{"n_layer": 16, "d_model": 256, "n_head": 3, "n_kv_head": 1, "head_dim": 64, "d_mlp": 512, "vocab_size": 675, "activation": "swiglu", "norm": "rmsnorm", "norm_place": "pre", "norm_eps": 1e-06, "positions": "rope", "rope_base": 10000.0, "rope_fraction": 1.0, "qk_norm": false, "attn_scale": 0.125, "bias": "none", "tie_embeddings": false, "parallel_block": false, "init": "normal", "init_std_qkv": 0.0254, "init_std_o": 0.0, "init_std_up": 0.0254, "init_std_down": 0.0, "optimizer": "adam_variant", "lr": 0.00167, "beta1": 0.9, "weight_decay": 0.33, "lr_head": 0.00487, "warmup_steps": 287, "schedule": "wsd", "decay_fraction": 0.594, "decay_shape": "linear", "final_lr_fraction": 0.1, "batch_tokens": [16384, 32768, 65536], "seq_len": 512, "doc_mask": true, "train_tokens": 171800000, "steps": 4793, "dataset": "wikipedia_en"}
MLP neurons of a small language model. Each row is named by its layer, matrix (gate and up: input weights; down: output weights) and neuron, and shows model dimensions 144-239. Each number is 128 + 32 x the weight over its row's rms, rounded and kept within 0 to 255. Numbers have three digits each. A neuron's up and down rows have the sign that makes its largest values positive.
A block is one neuron, or neurons of one layer that tend to fire together. After each block is what it responds to, as a language model described it from the Wikipedia text at the highest values.

L5.gate470:127121108127111149153098164175164156133094137125114189096130113147115121087154147118096157200138154116087081105085150063099154139167082098113130122181123092164144156164084122107148143130164146127126148113114161102089068133176149137091110124133143121080116122153131064085078092145118079093
L5.up470:121113149070145163139149126154141150157147170137145166129114130121125125055138115139095122185125144111119091061084120124139163130140098095118106095157069100177139196132110133126145135113124142093134168132138162093131068160177171111101138174148134145105159157151181110127067091167157102121
L5.down470:139104143074130161099161134127072114127156133158136151121112127152164112080094062130105142066065077082081101181159082121159105111080119169182124168122119128109111141128077179133210126141111149112111108167180152152146107143117154112145128141078100129093129139101163127089097142174175129141
Description: Word continuation pieces. Second word piece right after a short opening fragment, mostly after res- (res-ist, res-ult, res-ear-ch), also Sain-t, sin-ce, and P/St after in/to.

L2.gate159:108129099138138104164140145146158118125138129177112138086096074166205139108147168154146122175120074126140110161150106127093095116132140132100132167130117124157098139143096112094122124144067144203168169126116117165092128152126065131106171062143144099182155084101094144164161159118092130144
L2.up159:165146133156200143148109154130152134113127129135067122159140152148162133168131154155125146146088159114124116131168081142113058159107075189103124212113113098148086166096139102132147087158079156141072152143144136192051128121118126128126134109158100149152060156102142160111124090112066125107
L2.down159:141115107168091173142154140140134088134092081141137030093148119193113107100115088100135161143105120141138138096152127121145133107102103169114114145124151165102135094131116092177113160102124083093134118148171126126102130101158167086077043144117171129056159055102143126073162022085143131164
L2.gate242:165151096100140092126152137122117143104142096136113100102131135130156124167124101127152091108118138109134157125129086191133139144069115151135171158140133153031090124154198110127089112172121183127023081123166142144074137103078079066101143112174140117093148072153162173152128168126141142125
L2.up242:112119115148166162112118142126113089074101168137186106167119167168133145057087123168078129177143115119083157139125085162144125176128127120122080167081169114114152076090096145111138134143189100112079121168116084114096099110103140112105151146118076159111142147156149169189167153177085115082
L2.down242:126118139141069072124133150153070147119151107111131094073167135142105100096106127161180135182130072103129175120087124089147127129155095140167094151151166109138129123128107099168130119160151115165130096112142125144121172148084130088155118148135091076153105168115075119095108119106105125108
L2.gate401:158145171176158135115121126107149066111183130166133109083140112127119170121122138162142144109154154118142129157143152150149071123133128164155179142115180149183120129140113108092091097189115068125067140081149096161088169107131087094115107085096107125083085093092082160207144183104103107063
L2.up401:114099125145117131076066109098173085099105141145149136150174065159107152156117127137065148181162162105135175098130114102127160082119074218114120143109226172126130120109104139115139125167151085166088165127144091159104101081095022094129139160115107107079107130124088158150149171069152163082
L2.down401:156141125148157171112115143118119153089129134155123100064086122183076136123055106085088138091110088112136118069087157095126158105191121124124141120153103177145094070168110098098150135165142122136144154155161111077151092097113098120077088129129100101096129120162157175098129089139144098094
L2.gate426:131155083198122094170107138111163132145121130108135092120112109099134129104108080146100169115159139133145126126151172114119079136105084101078102226081196174109129104156131211121102104122120089172132171113130085137162130120174162058159143179189125143119122114112123107097183169132186140131
L2.up426:094176141106161158130071154099135145156194150196152097193136151139117092118133111174060172117158139139138187124113198116132129151158162149162160146106087152146154158114140105139098084134148120091067101114176133149113136072184060097142150120128192150071165087160125099153093129076132128108
L2.down426:129193172116061119137083153107164099106090196113154170198120072125113146129130098129127125104185132144117100186088105160128143112146148144114147127082105133097138189133145136104186157078156132141145147086110085166087165071124132145119177127159132064143174145124130110144150150102086167113
Description: Mid-word vowel fragments. Middle subword pieces inside a longer word split into tokens, mostly the vowel chunk after an opening consonant, such as Ph-il-ip, f-il-m, wh-ile, Goth-ic.

L5.gate367:158151104168140147171156123134086148082188194133141108146169183155179094119060118177143160127109095208115206148114136124194099094188142124116129110061144144155157138106168101182111137101126093147157112145154087153140153127094122117161174079192133104105129133090096063146081128149110146082
L5.up367:177167102131102140167100121133169137156101112160129159089125104123068077145127112129131156122148171146197178148104170139114167123187120130086101092156127121101135127190108123070148113143103125121126120127133051096129112113063128126133133108138134079148187089123093080165096153111162054081
L5.down367:124170107129127104142146090150125180141080155085092096116115166144079136160121105106147140190165129170103105173151191113167153137164116113088186073149119144087065084145126091106161131082147145062137107093097184148146150111159145120081143183082155141128161096113187094153118104164104146108
Description: Mid-word month fragments. Second-piece fragments inside split words, mostly month names after a capital letter, e.g. the u in J-u-ly, ug in A-ug-ust, un in J-un-e, plus some on/by.

L2.gate150:168146061166075098116080114183092114128146061100139074084134148129097073159119094135107138138161094105168156132114195141112100091103121173136086169112076075114096066152093135166127103095115173196124108089084147121143074135125171121195138141114165120138098104130120134170109138185114159153
L2.up150:130125137117145166101168114101082131091147118153153129100130097172050158084155066172122161154139110153140133157079123114092117144095127137164174096108040092228111131088093113147124152099148123113126159133149086109127106026127196136171139080112109144108074138124028118152112125078136135159
L2.down150:099148147104113171155119134124120164134157027123172089091132120130143125148078114139121088122131186084167192163155140061112130133119114094153103153101153121177139105168068124080110090117133145140088144128125133141107141086077152151094034151139177180140135111073147145197110139143105139138
L2.gate177:133160174135124152166165171147125105134145201081129105137125160143113158101154093118127097095119148120152060094123180113123134173093066109098104128124098037152109098124114153089130083125104143158091122143144107141095144163130084067147126150141131104125174131177077062109156128091093151152
L2.up177:120164104126146146077158101077186077114169087134145193148133087109062139157109097073147176140167111116040172102077138120144134090156110143131102183084144132153071125073136161139130183154169086106193111150124136120085102074185113074119109149127120163129174137072102114212111162122130100093
L2.down177:123088168125143134185144166189125120154173140087125170106150136137111197150136133116118121164088137195105128139085118100105151147117190087150143157128120098082184120125187191087159113113138159122161158104139147098174093101164093231174132089123084189141178157092121139147156214131114149115
L2.gate457:184146209178111151109137098151137112082113119086106186106115155101103130128148121088173129166144163114134124209109153094143126088130116102173160119086080142197114069136084093113130151154188127123151132148137102059094131149169075099166109063157122108165125088116099148154080117185093109096
L2.up457:111112099118130171115073135163112111121121133095092085153132127085118161130115159155062196147158100111174138170103172086128104166147071185128081179135153107082130105124135138110108139101168174126140065179107158154168164121133147196124159121116097126119109137154118090159129192088186102101
L2.down457:132146156115176107106083073166145138129148094148112120131084162100181137174123154085129125153121071080116201135090145123146108166146121178112175101177106118071208130063137182087093151140141112170111081100105132160121076136125104140104128108150121124160108119141167195137128170174113132126
L2.gate466:162108167128115107108178152138113206161205121112151063135170128187072125167108119191158155125142140125127183145120181101119129163114114082069110103140066116174111140179120129116116112148179089164130149154162106093150143101164154127107133089136135132083175127141075154157139140133171108165
L2.up466:109114137115136132156195143171129176150114139140120088144132161178133098154054156087146078089130107138128151148103055085095144100088107097134139141150116089089107108070105114117144153076142141200120144089089112088114153063120108195153082089075122141132067104131080142142129138131139143056
L2.down466:114139102166160180157091124132085199123179114123135147068106118192137151175091122169136136142137118177128132108078170133066162145136107079110203109117156112166155116145112119141191118132114172117149141161151093177184145099157127133087088164132149133134137091119184119161078170126118169157
Description: Mid-word subword fragments. Middle word pieces of common words split into several tokens, above all ent in represent(ation/ed/ing), also oc in association, ust in August, am in games.

L3.gate179:141181130124109178073098168167123158160091141155077194104179121111098149140091104100115098153144148164113092158162129106144145141176148103107182081069103115128138055116129116100131078083078167146094107153147097083140119120090176099121151160160113119139099127118123111156151186159108142075
L3.up179:126234108150124134113159114079157190132186123089103105116081104114050121082135143092099146102097145110147120150132027083125172163199122152122119121147105154134099066055093169086108115094089068077078155099124093133134176134133126097130078167088156151091160156061084099164155200141111099107
L3.down179:089195142159166120160096128129123134090132149080144200063105140137181134167136115124156167177160121133138087113105124095124133104114120083143184052193060121147131197145099200169103034137096153167163185166128062160102062146132155093135113064227148122157158088113115124105142134112109115074
L3.gate289:102091149145140089070120229100117206157113120166132091118153160124123151129127108171190170134170123131147129213118096059106142142077085074095116155137134158148127096153130194142145136098105155148130186137133097143144154127073141119134140129095093128167180120149108085167091116181136118122
L3.up289:147118133133135179113141136158078134141186112156136132102115175114136132121155136201134110140140151115173104172135169150076144120147205082128176118075132073128077156127094147113090127072114160123116071115150168126108131095159108124079127116166127148128128133127120126162104141133133156110
L3.down289:106143138162192141098140071117089120114122122151144148077133107106167132152116109149137076150197120131174112153142135104080117124108126081135047115062137072163102058124093137109164067081086184173144137148142079142147103132104091153148083071130087175158147128131091112141112132168094113123
L3.gate353:076169039133122107171080153098123087189146112127162049127127146085096174145131153086094098136144188101128112188196087122164158173126118125125195090173097125147143142125126092154132107108111156208127101129122113176135101089113089151161115109095090145112117153112123160128112176162074132145
L3.up353:116138116115113152122149156107104131098093095203071155078158125156131170104107106105141100111165127139090091136146112107093139084143198087117126168136174154052088086187127144133126136140115126114119154138170144063144099124171122123100128108129120111052152122031087147143123176170101128143
L3.down353:120146157128152152119110172129078130089152138045095151070137120147120163159140142161114121149129106178161148105107172163116137160128115114068141145133061153109194143139103118112145096114121125068131195144077074136103147142144093140095123095133071118143096082132153112137125085129112066114
L3.gate434:140144125195141112095134095175119132132127126117125128105108167110147151155084134141154181127133115097109131173109137084100150114210069146127118124119120121148142123116119139143093141091102129141123146123107115169074170185092135172101131048094095132141112132097102164154144136112171075154
L3.up434:103195144036151133120131159172176074097107097172129146073162136156163154137087100148202113131093141107114078162121144100119185145087133062137131095126101081173127122197100107114157104012109178121122148140187125152156074142121110113144090136165111138136123168147089130123135152193066159116
L3.down434:139168127158119160121147109131094089086132172149146079076105115105160139153078128117188138141130154099092119123129158063114147075117107129133052145164117073132175110158099135113126080107145234141185123157138071090138154156160127143142087110128098159097101143123096120101111168133014136129
Description: Mid-word completion pieces. Word-internal pieces that finish a common word split oddly, strongest for ent in repres-ent (representing, representatives), also unt-il, bef-ore, F-or.

L5.gate207:110204123101123103166089137147121181095088110066116125116149078114163128138093138147165089098073090119117101151150166108142144060201147153157142125127146174136124072108119078151148101152113160145107115115092111075145048085157151123123172193128134162121076123131129123158096116152102201142
L5.up207:150191125110077091103107068123118139122143169125115072101064109130117138139109054103136131110089071087166100147119125147171120104166105146153145101114154083174141173082136152090110143151131084131160100100137148120123146067212128106163052053114089097098195162150155099089150068101110174093
L5.down207:145173102118085098108118146109144142141105148156061137119165143062066156100103149148158095149137094106137149074137135079159121149128147121136158101160109068148111158119088108052151092112060095109156118161125134081086116109122104122124081144096179167114119169185139155080155104165145132121
Description: Mid-word function-word fragments. Second sub-word piece of common words that got split unusually, especially "et" in b-et-ween, plus tog-et-her, wh-ile, th-an.

L2.gate8:097129184102094172133117174148149098198170209154154102104140082163171155113118106137143135151116133105102105117094121102134096145140108139133117117098014096138172124154164141127087124085136128182112103128148113130132095111094057166096137165090101092104115156144134101115087132131134107061
L2.up8:094132176112114195169086134124117136103152125132116105139143151146093159125130146096157146133145158033148109170169113117124122162176112134155115129120118140163131142159151128104114176119133116119148127174141156143098124100158107141148115131112118137118161121182139126144116091157161138126
L2.down8:077131110137119176120129105126130119104101137188131093095107150109111077172071105117195161154156148110147116098100091176076113114076157148120175149128149130169143147097151100111117160159149086154106086120137092129063069122122097146104114090125161159163185101160073115128156124090101160155
L2.gate117:139146120142130148074128158126183130122163183128140163046121100146110142110131143109089149155138123108101105133132128154093148110137159145195161061148088145177113129149187084130118185153171092132100119109155150124120092111099039102141159045080085112079145124190059137158086149114124115139
L2.up117:116108135092157185074162087132156132118118161096158125099135056140137205122218166099138175183106149081134130138157128130167076151094113073129087149187121151161132141146118147166123126114172086091098134124137085118139144086093147085152128124160104118139110136167110069121119140125188131104
L2.down117:079169161123163122120123105136113073084064128165129154150148100133067143122116125152110088121132151164125108150156167178129144113152167150111122124181097145102191148115173111077102074087160146169177107099172144143131087104117141130126164134122136111192097080071064084137163126121100082094
L2.gate144:105165068117120132129116128065169129097143115143169145085130058140091169103151116142111159113122134106107182120077131160163109139131150113167132183139089089123074185140153090118155146152175097125092145130180197131116083083085020118113148066071108150082168121174077101169125161077180096133
L2.up144:095118120116106232148108133134170155058121135120152129104121084154167194108219120143108109167107164139089134109118124128114128109143169114160098146132068137125109121168175157107137137154205147148087109133156085093086127082119108066116130025093099127076135085175093059128092124108189123120
L2.down144:083143119112162117151139071111095120091076138179128165115168138051152117167103127136121116093107205093102121135071149137142138147128125131147143097159109097102101163117148134042041117104107126131140132102164085124093089150128134118096144136117109096166140119134040111150156117151116128135
L2.gate331:125143098143090174077090158173148167142185180134168121134093118150141080145154143194146104146160157085142116150142089156143194117130090121094115167098081074104097067171149086114118164127131101111103108159146118107129103102140096161102120053113160155155176162166106098121162161166117121145
L2.up331:090121092147097118098131161185143153109146163132139097174083160123092145106180189174137154175172105131126125147145086153179118112087077139107136182176085061064121097142141105145117103124162113149069067125137123120089118139130084169117164096096134141156117136158145089104203172150160144102
L2.down331:065089133158121132116108063134129153148072133153066176103131141123120085142125106165159183129130125123088088155136138141110137088147117151127101089166098114143153072095153151079053124146150110167137141092101164155117062156092123159073112102073107096162150164149100132124156170152108101094
Description: Split common-word continuations. Second pieces of common words broken after one or two letters, mostly o|ther, n|ew, N|o, N|ational, also econom|ic and Wom|an.

L2.gate126:160199139169097027193163123105126115120141133160144180096160099127082097075102143120214116143148082187065169127137183155130110126142121124120125165145187139155165110151099175114124113112159134182130075160065125123130172144100181147096117185123160161171091140093137086137153137136140105173
L2.up126:173130091135122097142118157119106149172152088168157116113128109143152146063056108147095129148142136119130155124134044140146128175141143114169104159068206148125095103166088174115129163124160139093181134160183146094187108123083119173077133228118133120098142117140137135126092193141122118127
L2.down126:151108120094139101180105164157107081177115090117105146112082110202071128164170197122141086114121141110099083111142087139161132086182148138079122113137142173115165208152151107168164147100198116138200144164077083169125115148142165120136180181078076152138095139116121136162111126080133134071
L2.gate235:109132081134186104104151175134141144127184149122187084197153141055099115123089109134130121095130116088082122139122168165158117154117126176117149123142107120186154123123175160149150104118140151093124138100175127114142087118126169123078146142096154084067129129043056101158103118139125081119
L2.up235:135129162124159165114110133128146090113128139090143083098091152116111147114121144101181102143064154113099176141140097105072101126139090064163036205120174122121148124096145155099116122118064138170127150141192126106106123124086150075093109140176145096121106115082169093077123140179101060069
L2.down235:084158094117119129102113133166127108142142152125139148139122132140137141127185166139103144133074117156133177128129075165162146137122144077098138158130109143120167073147163165116129186137162164114135132122139088138152125141167146132150117151206156118114179167059140101178192119158129158113
L2.gate372:083128137148078111118130110061101137130170108160134146143089139120101131143076145167168131126128099079143153114105121180095169114139155158166097191159123084177134154066110117105172120160139142124146212210105131119099167139135139118123100150158132173082172188149120093141151121121156137183
L2.up372:118126219124127130165108130149132121123127114194086186105169115100139109137159101120097178177148115100092147157127201153158206065158100118112076166142116150117141167154130169118149132127208157132184135171155107089124143116218096105092138143164132142135109139142190119123202182212106098136
L2.down372:158074154150141105143107118138133114152066101149159153141206118159045063192125068145185120156173096151169147175143181127117155103158118188099148074159120162161141164122078098104097096067161174179148123120145121183144131192121146156045114101123093151146146120128164145155118096111135123104
L2.gate492:132120128185102066131176087080149151105114116125128059168120153111073125112118114150137183168159138138087180150144132129087109121136145113103114188147197172150113135164204176106143147083132115088191095167131057097174135105139136119097115090125150112057189137126132099089153159141119032143
L2.up492:105150123151142093117112156092109108181078097216196088127111163112121154078076111142158171184108105155115111139072153115117152148157169061182142094106118125157189135154168112124137121145142096138147107124126098062127179129103172119093177151148106084120101188101107128169121080154145121123
L2.down492:117144098125078121125080139099121033169124153146103101115075102123118030150108142112133106205127125110158096174085132138126088118120133170117146083137148164107147127095174097143158075126140095115134118099139027130131048143108127166120103146148173119131188110126093128131109116069087138108
Description: Second piece of names. Second word-piece right after a capital initial, mostly "al" in place names like Baltimore, Balkan, Baltics; also adjective-ending "al" (natural, additional).

L3.gate39:090151084132169123129138149144131097179090115126118136091082111109061129190110129105168104115129105139183106128110131146105092111132118118117116084165082156145094144117162091135116112063092126131152159071119168117141155109117119102151143054142096127191069128122081111117101126105075168125
L3.up39:108149031123132082142131113151140113150088133150128109063078133114101137170109121119163119101101131124193099121120165133101140126115137103131133069153124155123155161152146122139124106094069119150096130055117185103155161122084114096159108033150060079153085099132098097116109139109118129181
L3.down39:177117159108144134131157109156155090056143090126148143146168111111113097125134117122095115103086117154110138118142161064181135087124136142076119145097106078099135130127131138162104130110135184087098146162128153134122115094147138158133130170178124133176185150138156111160110116177112105138
L3.gate253:158106165133105131116171202105132133096066145159098149116172155147156182148133176057152159076115130142098111092144100125151166091211116167124097081109174135174105095175151136141125163131113081134138164095098137104144137167121120112089160121157114113124133170163074107069147068100109179151
L3.up253:131164083129106086113155102158091154093089155108116116126173081116120105093123180036109147100121138204117150095149124162145112087164117187155119087113176190163138145158116142119142158124152068173130104111107141123123105121106123126088148095076134160110139146166117172055102136082165114184
L3.down253:120135159160090126093098118138142118094134156163101112134101200107106077122134160117076140070142177149158162083109087155163141086153106154107171120135108143095192133171181055132083103116089171130100138152124103105125099144162132120129135147191111167128130108080108119103179059080127112159
L3.gate290:124186084147128200110142123130149106146162064115128161119113136110175059124104127084102142132071093170128105176088128109063141102149102183165117106148153075098146073119153188132134160105081156108097152090116134181084132105125086158088090108151162103068154122091079100138128169132112068079
L3.up290:106151137149110139178162143097150132118201123128166143215110133115186158135148106066111135128114149113089135174110185151111086160141158111183083145186152144114193187192105112096114120073138147114168190132165154117138134115155106086160129066140105124144161208162104149101140106084119082186
L3.down290:147149130186149111121148103136158143155129116157112121095128082119145087129121115134154174122096134140133060132155067059150123112118109125110129089059032090097168094129095171155100140079118168062198109204113116117158103146091167144127065133113068174121117119158129154155100152100125113145
L3.gate459:150139133128131092139113103153129170118117142130140171146174072144174189121119139056153106108179113112127158154083153101147102136128127148130114140121086161151108126081122203121129174079129117143183152092176083156123109147111133124103100080085126109184041083057095122157151134106127103160
L3.up459:087157132107187125077168177187110099163095184160127099138145113090140112155075098119108121113128198087148079086192098082142188117176119163138099149114081182117142129089080126140095132039103130194128121137118110126146093055094147110132153154186152108134097121095118139103094180096106106142
L3.down459:173084169168114165173131128147105115039082139135135140107125098065141101155072180153104133141093133121107121136136165052169131124202148149131131141114130139099192106125142099167106147133123141174111146163082134100127103148167149028123122112190105099151185142072153114120074125129129105108
Description: Word-completing subword pieces. Mostly the second or final fragment of a common word broken into pieces, above all ough in thr-ough, throughout, br-ough-t; also kn-own, betwe-en, c-an.

L5.gate307:118149082142127081113151168181109139118163160165139138140158085133119142141117092138143160153093169115116103170099167124157131105183177168096086122126163127169083144133203163108138167142082130149145121140098112128090085117178101149109097067087058153106155145184112139077123109123121147055
L5.up307:083141144159152135115096096157039150109108171105159115120075151101085083161178145147127159173111192088134056133143088145152158070118135132122091087107093131100145139124161196104079157092146108172187118148132125120129114133095129099141175139131130081145126169132072167173094177143114102159
L5.down307:100131127121126114162172088096128127143111129111083167136141106089192110144066091090111153178106185084102128088100113084132179140102112145079124132159086113137078173120158183113083131184156114032186132095079156145108146146173133133121080062141069177120086115179104095154177185148139141102
Description: Split function-word endings. Word-final pieces that complete common function or number words split mid-word, as in anot|her, o|ther, th|is, th|ree, O|ne; also whole-word one, first and The.

L3.gate65:102187080148162063148162125107125156086149103099154139089089135130131096096100104044126128128142126178129110203135122070150122068136138114135164150170117149148109114144151093105129125111121093134128065111127107152085062111081074113136187119105128111128096134098088155145155146105118106081
L3.up65:117109131166132167081105138107079151136121137079148172148128165145133082139124053069107129112118152110154219159112151127170185114175109095113142092177164144112120146147159142147115157154087132109177117188146095092111184115121129146145090077111126103103181176148178128170159061127082131148
L3.down65:087125105154152091100121082148102176138143195124128139129155106108117096151147187154115126154136163064068142163106121145155139126132157149042128114152118098134122120096146114117045110111101148120206096080083157160151099127136168107183150153115095147152196150128069125088166161164132091135
L3.gate115:129144167067067142144148187115122069123135200184139134113085135090156093099115098119185140076121105159116140158124162157125102123133116131130146072179139145111192134144103099127149137139074142127086095133118150185180106128089157100169101160127153139136120097105138091172037148132044088087
L3.up115:128148113134130123090149204108113116132152191148120124170148163087175110175095156129115178109082124107094092138158127170174146126136133120114161098139131183120162103178130112138157160096120138140145130136129089153161135166119166168105198190114111168135119168137128153158066136095093166062
L3.down115:112157154140130153148084115111122125118071123095113101099150125142129140070093119149128124139101103166162148152139131186107068109178127192177139196122116094139138160134099126093033155101146140164147108155157095166147162071089142150153158140151133136140177073106131171124101096145123109152
L3.gate138:098117131106187181102156171100112114094084140095144163130125153116138075136124152114117116119154130132137184143110110116172183137182117052072132099147171110130123088135160145122136167116103108132115078132077094110122112053085082119102158130127144163106135164095107147099196051135107115113
L3.up138:159154119158182108074167104141089112103122179121064151121127141102122111127195114150083155142132088132175182147082158131133091136181158137108177103139164080129114142155143136113127136122071126110088076130096156101071082053076086133137138082100104116114147142119103118124161072075089104092
L3.down138:127126149154212087104160087124115111089118180129132154146190160080138122141158157172134116144156179100109170142163175119145075173121137123048134088144158156112134116205173075137081092121100112113171084094149166131153065145079137099130121105118121157102180103130108098085159113149131102086
L3.gate264:126165073140109114131142168145143093125111177172145177144039122080116167130093101072166063110127126098085128119120111111142168117145132136111131108151069092121145087171130182091085172100153111147173138123111093121167074146142062129125126112129145167065078179202100086133160112150096119103
L3.up264:075137109156158136116160140103115096136147140135115118104076121101113181163170121149141086133129158113120089127220091128110170120135177155083087121151116134162139115139115149102100174099107127151152141085152166116166130149153117153143105128146137136116121134180063122130126080109115149105
L3.down264:144106170140148129086073112106126091166094138089124166071098125170094085113100139131086116166141046175125173166108153148108117068150097100138103106129096106115136181110123152128102099151094081168156092146175101116113125075130154064165118127119082060210198123076102093149140175118171134100
Description: Possessives and split word pieces. Mostly the second piece of a word broken after a short prefix, above all possessives like H+is, Th+is, m+y, plus his/her/its and mid-word pieces (Sp+ec+ial, n+ew, postp+on+e).

L3.gate27:161137140185032166099067136156139139107083099190146143107118153103138112095089105117087162157146095082173164210115156118060110091146115104100125132166164151164143179089098121181144132119143176140086111185156103121103143071134041112123151171163128148087102143125106136094149145201097071107
L3.up27:155107113117165108179131092161132105119126085189166150114130146125127104134075059111102120174126139085192108155134095085124154120145114088170135106109175122124163221083112178089155115142150111125107111144135139125137148105172115117096137154169117164142145118117173120129123163133135104113
L3.down27:190106156138159106181128110153198157191125137088174182132185098144113107137062118158136185159139112168144132180116140169105164111151125134106187095149118087137155149148106162098119086169158117082121180110166109157154122153166158105122156129120115115162124102147141140145141102074137090093
L3.gate377:169102132130087173139051168166124101129076160166153128069170105085110083150092136153106193166170133104169149075115162188127086131100125136188109077152118141093139189121124111121090124167154170181155096154091194111130099123140111097130143150091137080155171130155131075086121090176051120154
L3.up377:167099160101160075144119122124147150189155087088173150145204095145133109053101117116139129056122157108056096129111134136102068127169114175111128102119158118139097146126123187100151174131121080069110100160113179095142083075080104208173108140144152175145118205105099118143095167135170126157
L3.down377:157125135149136072105113081123187108110185127147148141121161092103115132146171101178148167146131192133125077121175186113121141134096122172051056118130123082192139163096155197095152148156130155063126142108133135196142103182146112140119131113122102081168165142145102129136141092154104044101
L3.gate384:122171087129167111144089142213105087163075148112132155140099159109135171169125148131177103147143149138214104125103139092122097114092168152223172096118113091109134115121096137135141113075174177154140124151104202138121079146112111148176151092103138125133126150132077103132119136110112118109
L3.up384:175156150099179123100137119146113125136127170136074145135127128162161111149068115117132181080149121122069185126171101062074113156124131096165133094112144106137137174149112150109150095142092150114124086173097170109168073145132109120164139131094082032150114134182134121172068185175147089102
L3.down384:141161084171136074161103142063151156124185151108138112166206118080088075114135072143137138185105126099154159126180142132144150136086133122164079141132156097174153124076065174135088165113164089092153115137145155164140138067109138174120129128069139130147115092138146146163103180121131041124
L3.gate451:124150141180149091188222132128136190092111137140147106120166151139147098123080136113161178115109117168079132169117145052052122116176094137087069133147166117161181118135141129108103136102122094159125125071100068158117124131121139170100116145158121164143078130121167117138105183156128105070
L3.up451:183141140135130134133169097134167136134104168081101126084117112132102118176164124207157170075112066116145194159066143094105170114110097162126144120200088105066140150143048126125102144121177170172176104137098091121097152151163187101106149135094107149123100122134102103161116097132161166103
L3.down451:162072112113124131109068123074115159124118190043129187116116133119114060110094150178154147143131180188133095165095189122136157125130118164119139085163112114140131113123048143081153103159155113148142143114112166227066109157078119135054149161086105161138141120130157109161190110091068111123
Description: Mid-word subword fragments. Word-internal subword pieces that complete a word's stem, mostly "ear" in appearance, research and searching, also "us" (Music, Busch, Camus), "rit" in writing.